MLP neurons of a small language model. Each row is named by its layer, matrix (up: input weights; down: output weights) and neuron, and shows model dimensions 208-463. Each number is 128 + 32 x the weight over its row's rms, rounded and kept within 0 to 255. Numbers have three digits each.
Before each neuron's rows, "fires in" lists the words (lower case) most often at its 100 highest values on Wikipedia text that the model never trained on.

fires in: "she", "gotha", "he", "university", "college", "provo"
L3.up1343:008117130157135135093107155147057098081131113152168115191164190181155092117109146163129115125135096156114180157099065119108184161150170113112126112166193148144106158160123134103185107117153121105118122124131127123090104133133111139206122114132133160137093123151134157134101112144073135119138086163122131077156093128158076198102082148149151138132194144143123122119131106146161103119185106091115093183126123122081152147158084101134053095170103086137152173120172109158135106098118070142114110147149124157129146152137113152138067086101075114112074127160101114150055097137128096141124170105052169113114124180107120106121082132136090129126145083148098105128128114091139181154156130111125098177117142133118148105147132150149118128126135108125128146126133124182116124081131165
L3.down1343:074135110151120189193166135147175148169156134137103135117138151116118138117098150145083125127069123135156106130183179172174140138130098144151083105116126077050156110177146188129078191153132119090139125162107056130117164136126131105129150165083074184060175092130114108073150119146183146117149152150083113134082079114077138152148122117149134155108109146110116153100106178105128124092111080234139145060170127137153120071101074143125100161084108100114203132111142137142095105181108112160138102129156086071099103108131157152106097145088124187208142140108145115166112159093061120134113108130204115132167106092184121132161184147154213163133145169155101110099103146053073111055116090126186195135132074078147125090106070128148099118147099206164133149117143091050051112136079164

fires in: "while", "member"
L3.up570:165088141129136184149131127094063121159202101155165088191065152084110170061139127135091089097157137099136049162062124151147116144126128113127100156117159156095086117159155158139125110124103177134121103102141040123182117164090167125157119098106129113051145123064177098191087137134165153164162165100169118133139168136106124113150074112139149116144101101102096188114133151045074089137101086072125142099130136146111142162073154155073145155086126136156129152115095156204097144156169075086133095166105140172094118129189152133116129159115203141176098139128137165124154112181151082168049132138151173134178138117156112144140157125081093142109040132098092060172138130132092084182163100142087136114119136135138116193106189137115144143131108119144113178101146129131176146146082188
L3.down570:085106145150135075148138137142118107113182164135130139102114058134105151073134085128136116156118072084194133136082095101181120162108127152122171121135152170087155179176089120066097091127129107146152157155162113176133167103100100128158078086133094077123051076075110050152176117151113135088129115146092165064100110132172076170164121132126102185163133136119135069155124123158146137167112156107107115202147139227082104155178157111110146064119089155107085116095149190158082157114177100109174119052088166123104176098138120125134125157147144159092116115145157195080161108101147132117107116158119133106074121101155149138171116188225113148170212173090139115082083144131134083137084137135120096161144113149148086130128106107084142156117125132144101159113120147182120114165119112

fires in: "south", "north"
L3.up62:070143123201122097142176101119128124194123141125038079122124173194126103096101105158098118114159097131128147161110057112123155129117150151124178146113132174160196176150161158088164127127111180160130087099106080160040131127143108151170095114065086111049153147133141157133152140176159168114089104105143127101140130099106145110152091162103180085112158131107156151163140114132127088098083124119119132125155134104200117141063109184174088026126119207113176169131156108085092131113153117144134153067124127088112105097112117144120111106107121088126075130161066093080117175137147088176172150090123135182112110100137127112210139057096121147112150122145114115094174146181116122106156143113103085137138141115126154169129126115169136144167185081147117155149177109129159142101147062
L3.down62:148114129083109107147101104139165069102136087178088138103142185149121098163102126111096105130122120138148120159167163118140176089184116190125064150137107118153133104108121133159128139174122124126134111071088150060133165113075069087177150105150135164095115103164111147165134092116140101199055112153141146121132181099103143146095074116166034150096148153164129136130108097078165109168112136103137163154117185091119119134102058104151155088141167157152157148118146119135127174119150130157080104133124149086110080049162176134134077126073145174177113124146148141084119128134143122150125127117104141147102151108160182161097063102085163113064030113105172172086168110152134099088123140093103109172063127136170105132141125120158084132179135109110132126113120225124092131095102193

fires in: "as", "that"
L6.up193:140142124128121056112127095093186138139111119128071127075167161083155148142151154079197149112113201111122108130132094109144151127118148106148142124179170096070227132145114076101116127099118137134130096095127100126101096080146101103110064089135178102168086125144097166129128091136123159143124139126109169078128080100147123152136160153139166120100050186107106167131100109090200178144191149172154077115168088165099145105062147105135065108168147133144142111113074101105128054097170131154165147169128129161129131159113166110120125122139146120125113129162145095124159153115172120094082190189161165132120067074101094122146219143168137149115028111130129155165167087160184185143148155137156121087113090134103136159170099138156125124089139189158085053071099110121121146140122092
L6.down193:086133143125170140111149187143121143059162153179185061132115107168165115178126116183192116189102124100109100169067176125133135150161121099161135188084164182055084110149094084119127112135140151098208182178136173112196175092115135122134080104082122126115130137142127124175113105143085096085151147163171123120135134121143165137132089094166190139139141140147091088129152161122090160101112095083138107097119158077131178102097134154157146173101137175117133070085108145136115103098127133087210096090123111121119129097123177132110136125074107089076113113097123138151155112137126064080194176105077102148120142134130127110097185155157074091147189161160126075113153148084130144097126148060097092112116126124084188145118080114181116106123099145134135075146164100141128157154150203

fires in: "won", "hold", "lost", "held", "for", "in"
L6.up260:151092132152160127167111147116118162131153120164102170146072101157141090061182139072145140116090158085167178101125115185162085149136147164136173195147150157137094104118123121111185137137150189130135126154255133158110152095114112171173109092161110120129091126116145124170161074110128087088137115132109134134160097141163137089105080164159074122114159141185143122145137147119149109198130166094140090072100072087102124074138096143130146118144146110076071156158128165125116129205173094112188089098168132151106169079095147096154096113112077153116110096174128153104079181103111157203086125137145154090144070214158136095127185168083122055115173131143152125104096116140154147156082114090158081093150106125165146152176128139147078079138133113113131120165161117167129107152159125
L6.down260:089116104186157074171158122156083151177083159128158141136113105107097079140123160150118151158173145123141131128120121111150104146082106117150184081151095105127092123131137131132137135142145126107111086117115126089124136190140115160169131124091080126199106103153126135089152095106098139163043124045116089151079131118159160181101134137159134142116138090137135086135137135150087142077140127122152137169133110138103092125135105194147158105145192060155132159145118121139167128105136131135137153086095193148130150194125119118159124099157129102088171136142124145104086178138136110103039106172115106157183154137206123139094160140079143101148112164164119120127139131119138098083139151137117167133168120066161145107125080097093125176116201104087146157140083080153229136133132074

fires in: "south", "north", "total", "eastern"
L3.up1399:115175152137174129097108121144073200122154126172156089114175162111105073102065110117163141156139076168105180100107115150147141083152131149115135124151147175108144130139165154120171129130117093148119101126173126102087106120154138183108063167134081122114100121162168104104090106125065110127142140181114072145158162113099075085145107122189133170072131150201158151117089177136128137139134126078182091089172077147139110135108137144117098101162134079090163111149162134093122121097119148161160154104135128110077122113142105098174144136099131118079108105134130130176154194126142217133082121117105196156091218089180156069107138104099110135106123116040081036156109129068109163112156074144085132167105124132158106152095129172129135114212089137092128100106164148168092146099128122
L3.down1399:134093122172163133122203077147148096140152086132145121120130159141126061145097132114134141101079144169099146123146140190184112086088170122126132113176155104130106118140119116172078138115105145108090117076126094128118100097095049107095101117069114116098050122159132092192096130174060106145124057135183167117119100124107095136109124114060101089155119188180155109053126150129143144111107119130179098145104120170121111119114123071172149042139153088150124115196123161166158176122255095179102072151082140111119088163165106144144120172055194089060095120183074095139159068088175128140108094112072136131152184090113100163146153122122156145095052142117097146111156127201120142078138100200110100167157171166180153130114111069165099108123137157117112104128134133066074121170186143

fires in: "that", "which"
L6.up1:152163100132104097060169097079119124122101132174151113176193120139174128116157077105188093133067128121132162124135154125131151165148173098158176184126114103146161061164130147121112128157160133127066123095103105102086094122100115161129116126095141094112156156147108136156097093106138111150182183146161081108150105137129131055130111138158096126084132121201065126089139112163061116103094162183113119102132124152179113064063118135116148164174147147114123107128123126137108103111077122137102115147108164153119141128100113169154159144156133086000054118131156157127133199130119133142134183179167074153151125146154119158214149129162145154168133169098186165129140090114161125100174149170102149145150131131143153157119114120158088172162124135151110135147129115172139102124120163
L6.down1:159139174107166155109126146179194122168112192134081129121095101109152144063103144096092119123139127116167184155161106078117162117204196080094148126138043158109149117180056157103123145145163121139099150129112086051142124068147138083117139133042122124191131139146114113143107079185154176127151104132149120096166134112140087180117125134177127086131113162117121099105141123070079075096117146213106105096125116111155091115095184151133172151174125178113135112149147116131079168171080119112171178208120129124161128120135124150117104120118137129138106137203128153159144125116137101149117113175069090141147120116080051125098149095165115141114143189146139148184114176168159095189114161111057108096177127166069184098157150110121133129176134124095116120103077149136158068166110141

fires in: "well", "he", "with", "having", "there", "she"
L6.up150:134118165073097125112060093144078136119099073148143116059155201132119175142112120135138164168164167129069147162162117156124166174129186113084129058175136121163101144112113162126151131119134148147152165120124149107134118097105167105174131085168148165121141093128147101181131145126132117087139128080137106100165129098158107108105101167146133187102132137107112092155145125095117159143132048138126102142096131140092163084099129063160152102151133105181134104110103156166144109092097091127131113129160120142170178094157130111127116123135110064133192214142123111113106164125104062090165083143182137135142139113079187133147139123107082095106137147161119134103140104116068188130127127168154133128133112092090101100108118143123139158149082138153097119098117169166114112056085203
L6.down150:134161166081173041105071119148104105103177151135131119063163089096137170146124160032187132124105178193135112138124148090080151096103118196111140155137132094094100188103110085130070180177168197107126143143152113139129181097148177112171125193088123130132164130181081122112145153150168064112154074133124101124126138066217106162139136161145143126078150087120085138115164134073109148148108060125173114087155128137153090165073158110164139115095123095044116076140118164124089108158120115102102162152133111120067068122137110151176119125146121077110115101135109081115141130145120171118156159085092159182131111132137191103139170091152161162121143158172137109098176098110083120130147150178086147105149130165090119127145172131138132093110065148109096085110072145128160096103107161

fires in: "the", "in", "s", "elected", "developed"
L11.up1223:120099141167156173127141148141092081118135120118101152126078120111092126176097127126138125142129130164119162103105124143077117179099154087105132094103169146192145112122096132130156193148144142100134097128181079108075089119171129139122142156173100143161121167137125126125150135148139151092133142171166138156203106205150100117153142219157084125145191093098152076165136060071151144119161142106072090053094135100132167129156117093110120136105114121108103100153155112117129124166186073167116111071142076106119096146121149102135083057095162105143156116191143091128080146159124126145136203089095130154171112098160086158119123134102179107105186151132131122124105120114222212090147132174084134182134132135084192133076087087187198097074110096107059087156138173130129118129064163
L11.down1223:135141171123090116185210144077105122135125089061134173143116096090119052156086115155119121136108164106135128128127174111146056126136143155114113138143121118151115126094183214071122099104034112143149128201140109214147096151095151118075096125093169044086154113164182147101101140068116104204157126166172106134093127117139193144100098137132194113118076111132099165150157116109169079159080133141147103159081105182152144128117191160157122118176118158128179158142142148140132079157133149165112099110123190085146131099122138111143112098094142114165092124107130128169083101100156054036070115077133138125106144168148124135183112157137183162144125109130113123102104113057126142138141139132119131122127083118099123083136206044152127169168129155131116139130149154132111119127110132

fires in: "held", "day", "summer", "season", "year"
L3.up509:107198150147084108137123167136178084161107136117135099113065180120092063082160142099108135165132150099150123132127121141139097155097134152064113165139124162160147068090152089091198097197164138140046123162202113117136119130112136081117131121073129142126166182130111143109114177123152146145132132145118108095138086122134146143125108097109147150126135138115088148123194162143107061120096137170109173127129110118065118179087149092144172106135117069165126105113180151128067114131159126122182138132075143137138125134140151169109109159104118110086169142119123109169129120089146101098155150155117143120157132121154089118125171143085137122150102134111159123074206110108124088161140130152081130088122168155159130200117123069123158135146078094108108157149144136177122106082088137
L3.down509:104234168133166108106111107089099087149187129174141131169096136145158161111139153108090139132095142118170141159169136162114116080110133146075091170155136096158110149123115100125181047135133155117048153105129166109096091089108142088146146107051126166124122160129095155127144206145162176151140109168142066133134140153114120113125148146186109131131110113170045125080204118144148095130157145062080117145129111123174130143152168112060161081174123162118175124112129087115123146089154153164171164141101166093138087152129120107105169173136090132139145120181126116194149131114145071170117181106079140061172118198141165084136118096125172180127100090153146116142118106103136082133166148162122138145182107168129174114076126115133148118190129121137098154143102096077133139080095103

fires in: "is", "was", "located"
L11.up1005:074140148113171147115057076094111129123138095136101100090136085160117118155160132168132125120148058118104120055085118104103122221156102126127102074091178092161109071106091104097138134093123132176120118142078144118108165128177095053108198093102053134173155158165081116117127186108120170132095192164111140064159107133095072141130130172150139083121135170133153121088139149084128145119113145147130172068154138121123113255191147142160114112107120190151119124143138115093135136091137090086163150166112039101092152115108107121142147088105161105170171154120152085150112136121148113108154141146099167107116117084134126096035140117123166146110142072170079187158098153111126134087147129172184103155118129128159146138090158147154090144086112113088179102150147129148109110099147148
L11.down1005:112136112106107169104159170089107135146158099166153192125132132143106090135071181153132136126121130160132120058162120123134163133121114175183141118108067117116178192055138153145085130052153124138142151174129166072114073137130136171114140138139106134174150108096141127139101146136141144128167118146145108189182073095136120109092125110095150183103142161090093104088125057144170123178082167109165117136091117078130100132124083103177173084137157163082094140178215154010106115069135074103171143112141129128110141120116117120106165176134135095158101130112100124148132139155106120140134125171134197153115098168117117160090108128160076089158166082094116113102135099212148165118127147237147111113132130138091074143082115088162079118121163068180143181136156122131142142126134105

fires in: "been", "such", "directed", "premiered"
L3.up1097:116118086075136180115098166110147183169119061136098190118146176129090154164134102088143098100085073113155139118059063152131124154158164116135084157127185081110234108193134087095069150139126144127122082091043167118170136158138109134160129133172116128148068166126088104082158114078163109135165132171109116105096099152119168152176166161187117062093152121163142122156116101152162172157121115165169154172131089115144142105109115172070154134116141120161160129193133081130119216099142117150132127119169128054221082162115194128146121142164199102118129070092141133124196102143129159123137134131124080181135086172113127125117181055110129137214137108148137095147106173070146133170135131117112154144101173089063126142073110092154147141122090102153115117111117160116071162095102075
L3.down1097:067124098108116100169162200132122101103060118081118123129156118086042134125125101101115125161127110100115134154193076106082125141127167123134135081159207095103178127094100103036141148116137173150115148068070094188083156184068085110131139112142141134121155125168060159070154158106103189109121122065131137163144112175115157050155167115137107111098100126171144093067082108103109125161135143113128129139157160108153062128178086127123103131096148131135115112099148059092119148118110082122154123139160121102189120128120172143103132064114143102153181073130101149122147106085124102195093114137155174128088107103129099116158217115168090121183118154168104140132097131099150148133125144151111133093107120119121118146097171099118141145130138103150105113133099121138141149155127144

fires in: "or", "file", "uefa", "meet"
L3.up1037:096114077085160098162129105169120246117109125101185093096160106092104137148167144119127158187072092137100093121191137114168136150124121151162086143085131065168132093072076163188073099150122163136155075127088116084093139182154198103149128133107091153129116117140121149071136126158136137141200167143164104126153169090099104161154109134158149131088175132098027120089115165057113113134140095125152156124104101147152159117065077042097096114136145110118053125082129067113086123120119103096146097145102123122101145159117133138130146151156112139099147130123145057120126063183147133103158102157134116140154133202124062121161171161133175153111128127166085166153124107126083111131157124144112114150088140151176155126175098053157118159120147186114128141102127126101127113070129128
L3.down1037:155134071125144150143030108164122111118105121184117153155130136150100165123121151037127153116125170141082169035157067107103140124074147084132157143145114136147179124204082110169141129123172115086131141123167102149108127095147079075043151148139173166181158141096101088162164094086100174153144115060128102110178124156174107119094120164128094173090111113080157147064079168161146070121155121131117094099160161121131172121100124128195098159162081108097140150185076109152111130069141183115164098150147068143096122116144121180124080106090136054190066149068095138085129183124097128184121087140082151094176095068112094131164187141125114111124168144095150118195117156142134133120104131139147174101117092108110080135085139212118129077156141148143129095131171141144089190141159078

fires in: "it", "him", "his", "he"
L6.up405:109135096111155071107088115083125106123082119123220160181112076139163149146168169164099197150170121130177153169124186096137180165194105135190140136121127112125101132125109195089169163115106107149113156135091151120120142061148137107124142147127082120136132125153117178131100075106149150155123121170152102119182187118117082150159155109119184093166121108072097075168122105102061167123114115157106095200163118166125167133088100126156183126108095168144103160091142153131143098124167079188069128105150111115115101108132122145107103088113158159111071140160165104099094104143168158069107143129103116112167119100124155161181124125150086074172161087144119156081124118192177133136149137120085111143118100154116109165165155122104137149127119094116135161130157138245135138131193112
L6.down405:118137094120149125121082128109153153106100136096107146114057097096060098098174130147081116141155133133140130094127113105133176130088140096159156122121142131121131178085138120143132117185104049145156194072184178123162120085126070106069129138118097137204121150099099081153168129111135149173104153118100109151125116128173184087154166168189095142115112116134075197191112082167103105127118114144150189078142150117113154111133156191126161125171164111093151111096137108129163204143121215092169109128174172137111097131102105138123085159171114134080184157138110166136133087109125123114159081099128140090128096144053135114094118157174138133201116112100164141133138133156106063077120132140137106092120146088185186151148104156137154137120134143050167096128169140137090109182218134

fires in: "all", "order", "not", "without"
L6.up174:136150152145150161128063166128160148025137061189142117117155113076146104097106103134153140099221105148089106107142121143051091103133137140134164127158141127116152123124131141101105115137121175143134162070078087105114140204131142075139102147153145158093131136070159124144105136024104160111109130153140121163105197100119097145151100154170193143117096113108156180054129146148113140172131164167073105078116123146092111154108124205132135179127107059093069122192110112084102135135083103106117089104101178151132173141126127079130143121149115094140076168093189145132095158135128138147124131115152161180160126121139181147095167112116060083191083135060059115092158146104156120184089147181082080074160140178138139174149145104084133104142061093120124111111184176083098138157158062
L6.down174:152093144113192127065139073178150104171135121141131104143116057190149128115087125131116141161108127142122129164090139155196117120089145114155105104150119116108169130135122128175116139121152088162109109075122141142143139157106071131105114060133122160168151139116100144090109147132111134114139205160172130137163115110116103131086093106099100122105131110084146156227126117112077158192131150161157116109111146116176078107155073160104184094151153109153125120122100091128097127115167074098117107100175119088134170127167122114132131091147122048116066164094083145121160117100131092142129138092127146172131128163132124145136151096136148133175090151107082134113154090113173176160167145106172112176168134139110137065184159121162112136126114137107191126112155205147136049171146079

fires in: "called", "it", "which"
L3.up469:029124114097150122085176147111105108118132130123228196071119143115124083142149144118126146136116124176135158117167113183166158205130106103074195135137106171143142106160173129101184053156158122104097085130107114140170130088119081124155130111154042119137145135080125184085159193130143117088141141061106117109113142113117171118133129094145103187157129120122075135099145150185091173124144169156180115112144101160136131108128098160183068091099127062122117191162124166082151117121174192123134137132090188153139091141100118151174155195131098085093119136123129161091097106159102138122157152134163127155111156096102183185160134098165157102156079175122152129120135128078109056103108106129187104107186164158150110149148104094112159140171094093098178152142109145187133069035115158
L3.down469:192149098130080140080119115088118129133122168130096115153138172135167138108129117193051088133125112217105139136123099092118079196114233158153123117107139099169071126115148153184111100053126120138153116113155095152169110088106139117125104171154134152126095148078117123166137132179187137109150138189101098069100176158077108089137049104122119091139120195122166145152117162165100136122158209121186129082096098039118185148138150114132124168130117162120139139158046136104159161130178095142101184128073150154092111138108131103151063116165139112115205185130115118146112176117128165124148104081119112140139150160158075178158067101112121121083156133182139087103128150143077112106135087153209152146154100082123153112155147136078097122110149169110134142112140132123165177111130126

fires in: "known", "came", "go", "goes"
L3.up1076:173118106107094117053186115189169106101144147107108097086085114111088163096136136140072123113157081102112118100105145130159138155141112124121152130067118140143140083166145104116155108183110175125116188097125112140144100118119116089108140175173146113119065156226141114121134100136098118139169114129115100121097115143150108129128159141163087134179088184068137165110067156149090168147149140182079146205143123111182167078165194168172195167141049135097102171105106235109109133133102118173099168116164089140122136158138135190183115141108134161138152118149103106136151180137174198129117095168107144138091080162127151104106184142085147077107099134114106114098129100134199106151121131113075141175147145101074122176097132150157125152151100103117183150142101114187156156126177069
L3.down1076:078172152079168118070147132105108131140182091095106096105089168140105133119123130139095133159154099144142155139137118149084102169135074120120111114103162160129166147145140091163119109167172120137114141085068112158096100124102087148114084129177146085115150114108079099119115127129130170134148154104115069156192114127077157161194140174146177089207147147106152142062128117084150187135075138134087129143129153091152112099117136101185169135135068115138099120120182182184076132122142087184085141129089125154171155141171170092174152145154132132099085104122187120101156120099149181167143119114196068109131094126118160122111200095145115090044117201103152141178136092145067164122114110141156109140102093064071115066095119095090128145127112121180124154137045118194157106131147144

fires in: "gold", "song", "goal", "first", "bond", "single"
L3.up625:133139157111155123045151145094157137143174121100113150120146130126138150129129097169147146109084123151126168168151091193134110151153100160095163148063128133157140118185091183145110119079176069110145096130090145129185206129150112160112169066098097149153109155163171157153082151140099118173127160138067116155109138106076123202094098113154057149141192094090157136114150078086087127091139121155118063131140119105117125030173143136124129123124133158080123134139054148140127120085135117069093132158143129136108105102158127145136091101123103093109105146110117112111174089176160051139160148097134110130119131071104153102088161143158075125108110078138216177127133149054106148138135117170147122099114092159139146174151080134093113121123125108169075138165177177129212171112158174
L3.down625:135102107145132101207111141108090096080119080166119122176120159095069164126158080129123183138078127111169131107130131119128127139120123085135147127175165145074135088122110166135133136106166083172108172137133084149102072143126203130147144174121153135122112123134170139112120118165176099173160124147103142143116121139152080165133144138181085108080080099158088168149141131150117133173100146052140133112180093197046097125131123140130101135109077137145160102103162130135119125122144064144093202182102081099165171164134157114175089121069131137145119141135124164124086136091165149163207070116157113127080124091145192120167158128113122041115092161124126096074123162129157094124114116153149157135073167183091150107109124139157091114100113156157103129092107170113061084093148155

fires in: "are", "is", "were", "also", "was"
L11.up805:128123107110221206197122170107163170147125159142129093131146149178156141169116138142139164168187100125128136107031110087099097103144158146097144106154197107125130084139116116119126083131143126162093179123023128174119093133104146166120144134145163088121111148104118139073122191136095119125098080158121143158111097134103151147136147106129135175132157130094119051117145105138128156086152188130132113136105134119116129114134142146145136122079129120052136208140100116140128175125140149094149093139122062162115122162125086134112214151134142129159120100191123103153147166109116163148173135176152147131144096167101103144153154126136148114120087040125118119153098157095153176115140160153164145111122115186125148130108092192176166135103133153090115142170125120073163100085136149
L11.down805:093148129083116158120101115134110135133115085141194136157145116100160066185103187157154144166135059188130102118159030122107138109097175108117143119117134116108166136117115107090112136089095100113142180120104160134150104176128040113097056162175144163163102085050087149122190139131128103080140140146118174148137144115079143160130135117109135212146144123164129181144124115139151126078191179176062141106191103176167095138165155076131086149133174139140054076120129133087097115094147125180067113162133133066126130094136119110114132133152167106081145171126102111115089145143107137170153135167115075131114156100141068143069127155135086122100097138068097114118099151107126163123158169142107088119178092156175090144056101122160138087101089156133066099148190068121073074132114147

fires in: "s", "became", "elected", "swimming", "rowing", "become"
L11.up933:150121152149171163052150105108095127037113167061136145146161122073127119150118129180151123124135158100194090090137118130090105131094108091141081091137176143152121089132141129153125081124093122074130126136130179101112090125162116123183154141180106135165078147147095050153170117109116083120125096164134121120131118086127102125160132156171108137095190103109137163119104132094174124142093121086130107182121143075141167174089122088151113113148141148119087156170119175147113142150145121192151091098141159126141125077102138164173106150102136107164131137083137106103161114202142154144124146155137182161157148092194171136127132041096131160103139171062124136075109110135158134101092099101161137147143080101122117146154157127192127148208114102113108097125099123136139098072156129
L11.down933:103160113184094136146147138133150140149167159143117090113107081124110161110074159205139158106163127180163094117109169136145101065155089171094130098113081109114136110130108096142132197103158142092202124153157153165077154135178147096145121140166089128079145156170195142092115055147062155136177089059087154139138169084176069096143111128186152128112127101133122108141096172127124117094110145105093163092139110138128164109148200135160144115127110153186177123172103140157115142137066115135123108137182122110152184145131129172151128076149160071143167074181056182058081181106135120113064088193138194185124137156123208170078123171111126153133134127141124070142175134147129202159081144130064104160115161166114161155098116082123150132162102141071143092139177116103112153076102120

fires in: "s", "her", "born", "married", "last"
L3.up744:125136205124095168131174074143100114131173093140138127101160133158101076144117145140143136139126158144173152162112095117113148119116165117107186073117094103169114116065098140077123071125163200150132106154159093120184143085182147117116112109128115109147122106048172182137132152109162147105148113110142143121095070157076143113131117114097125136112150127100134195128165110065055121183164090111072160122124143074152094145100091061146146165179139136123045121123166079124123130141147047112142154179130119141117169127178156130054119192173106108124073136137140113121157159113110121137157140193146122141217077122071141121097132089151103167125087089115172153140116085136112118087094197163128128096172157111153175179206156133084093094143149145167172135108115202139185140148172085
L3.down744:155162178178140114176164090130116092124158133150199176080159071098113139132114160118132108179153172163176135156149106120107105125147128080066115058129116084170096134104171179129128194125183130109081082151157100114127114067081148110154142148118115137147080163128194181146107142061123150082198129133116138131101123167134104123107134118155078155150096054155089123118192129117074111121145098112134121100107167103071135091094060120110141101141144110131101102128082121076152168115134071105101143087173102120116141166161213115039102142138127133146150189151099148150140196068163130119086083166132142129135124113071083104111144113142125128132146135161135123155115107145143127091081174140160103136170142097137173159214155146099139143126172162127122092056160157123135143143159154

fires in: "time", "what"
L3.up28:167115125175108153125093124055151138192094124151147159106152114142137149124124108091118098130169184151118139092155157089038129196105087112135144109140159139104083171159124172083122137137118193122123134041095125125087141132123115148132120138119120168135128132118143083122116147088132061172153152133115190138172134116146180130062142149136145075072128169137105157155099106121120124126127117059127102141136142107140140137159190130135182136106096185109115092129093141167123122148109141148075088171083124117085109228076152110139130129161143067123147091076210115113103093082122107169144159148084120150104143134088139178159135092135161196161085168147121115166025148088156244152153136115179079201128117123136090073124148130140094119094125100188126179151130092112185141123125102
L3.down28:152151161088129087178125235081169139134134160146142110114152136167153156092165093017122137108154121135122155135163133100145164134155074117149129066120189138158082090108138105088171081118084121126059087144086125173118084113139130148143091139137107140172137086191138113152160135146102143165132102178064141062144098073148135123157122103083151112091176132100119058120092140120129127140097164072090067187126161132151110180139144133154118106113102083155136199193094140126140120149144046100064158145066187111106140092099185103126133175096143110184128088157098131106118101142147166162084172107099167141044162183123151168108120157113144141180109094174109077097137134148103134113128165158138089165155126093117080145097092124171151138130118133139172162188146056165047117120159129

fires in: "her", "his", "s", "herkimer"
L3.up259:113095150111105125102139068128136124195111074186105103073119164165127168095123145157169146081118185136115143179129101105117177094182090139162152145152078117133120144095146222128140174132123229106174095168169086194136125100125161147181146081105101108126107090130137137106167071127117138132090138129131156090177151180130102072144182131159151133158093123100192186149173120108085141111176080113063128187071135092152094120132140132090119115149095096122136161076122087137122122131141050120101142080167154096146143090114143163139141159110153113188145102104146104109148091132094125141139130129086156099134113122140150128150111177082100163125151152174144112048120174151103167136181146131126098112105129151088129175142143045166094106119083161082128146148101097109094122141085096
L3.down259:098083159115145157120118180162087143098118115110131117111138127118120095155136156131128157091154127171093122076103117139145078162128147171066106165118095114137110189138134150166172154103150113129153117173101113135124148135142091128098156105111101068159141089127115197140101166152166158083153163178150113178134113174093110152116142133108141105162116163184125070184148114109120049146188182072137060117141103167141115128172137137155159153049160164087098000140160066130105137167172144152187105094161076156096136128166105116093141150119111124128121129113137164074132104103144132141076108111105165096152097150125164110139147138116113094118069080095110084100068156104214116086123167154141138150161103136137081149154156184163140111148123083118159126127132122175169106132114151

fires in: "only", "found", "used", "portrayed", "use"
L6.up524:141134170074149127062147107105121086138115139115133152133097099066147113142110135141106127147172133088141086168166112080088081106158170115109054092064162205147158096117162166158102033183154117127101143108105110163095178140146157141106186134098156118131153111141126146103145136136098076124149155086158185186113111104097097152102186216126150078125095153190116143099146134112135097181106154157140213148156066122164153073188085143174128180120130128081214108088138111126152165127074143121110136133153189114149156166136140144138113160178121128099103116149083085098144110109180118105160081105109164154109174121127125149120159089182128124107051090118101145181111137159113127126167138087128164103112168178133122104094128151096061115122119064167156124088146158111171120132127061
L6.down524:167167078133134096142169166138080104113068131142090127137135174148140146132122133087154129079108131118120127160109133141119193139119115164117151103161144121127157147139118094108126133066087152097082109124136120116148136111157172092192072091091159085113152146079099189183089155168160157139144026179181133130133166160123091059135117152075091080154105086132157128158145106111123135118050202188143129065119109133114125133115156109062120157139127097152082142172175165142169179123193124164176070159112069098144123138150123132089168103105142089116168115103183117140106124144126125113120153181122068106176129131140098152167165100151159131150152076121170119070086140130170122115111125076146122111187057087217114152099155137138118070160122083180107112096090104111127121116112129

fires in: "the", "russian", "then", "british", "french"
L6.up1189:104140124141153076108083139160085110163154118099145155090148080147058132111136086125117110118123113118140118179140103132104138160051138148133143134141149095097122134114131154114149174169134147123193073168145120132122185182110054163178111118123120117062202108120141160173135153130128092155109150141089156194127105094118047111092095139125125131139159108143101105149093124126071029132123182069084137140105136123190129151141140112168047134080153157128139140138119096177152081153130128120095143090100109132157152107135128158088143071086176100110078148088169126170172101096073152151096132073106125137156169126109149147137148115139097081083165082141129080139172139135057115124134097134117141107121167124206159096127126095104129090179121036192171157107090105124142120146100210
L6.down1189:149181122121115131114223148138165117106217093153186124148116121075176094170133079139130118123130134132180092080127139139128177188159106116189191114137094065211183117122124123089128126117108112132124108116150096050115175150177125117101107128096096090090111114107130128239134110089104141116115128126100132155178144133037138141161165152091127122127132112105116086144134135069118104097145158093119121101143075131092110154144163101134098083134167139115161108130122146124180147153107205134095108127087081123135174135087068130131158049091127122114133142067160127176165074128125097125084147147125094121100131146150143119108109135090097113119132169065085121125077122125095100174188088086123108105123108142119156146150125187082144141131124135147065110108172079075106108119174124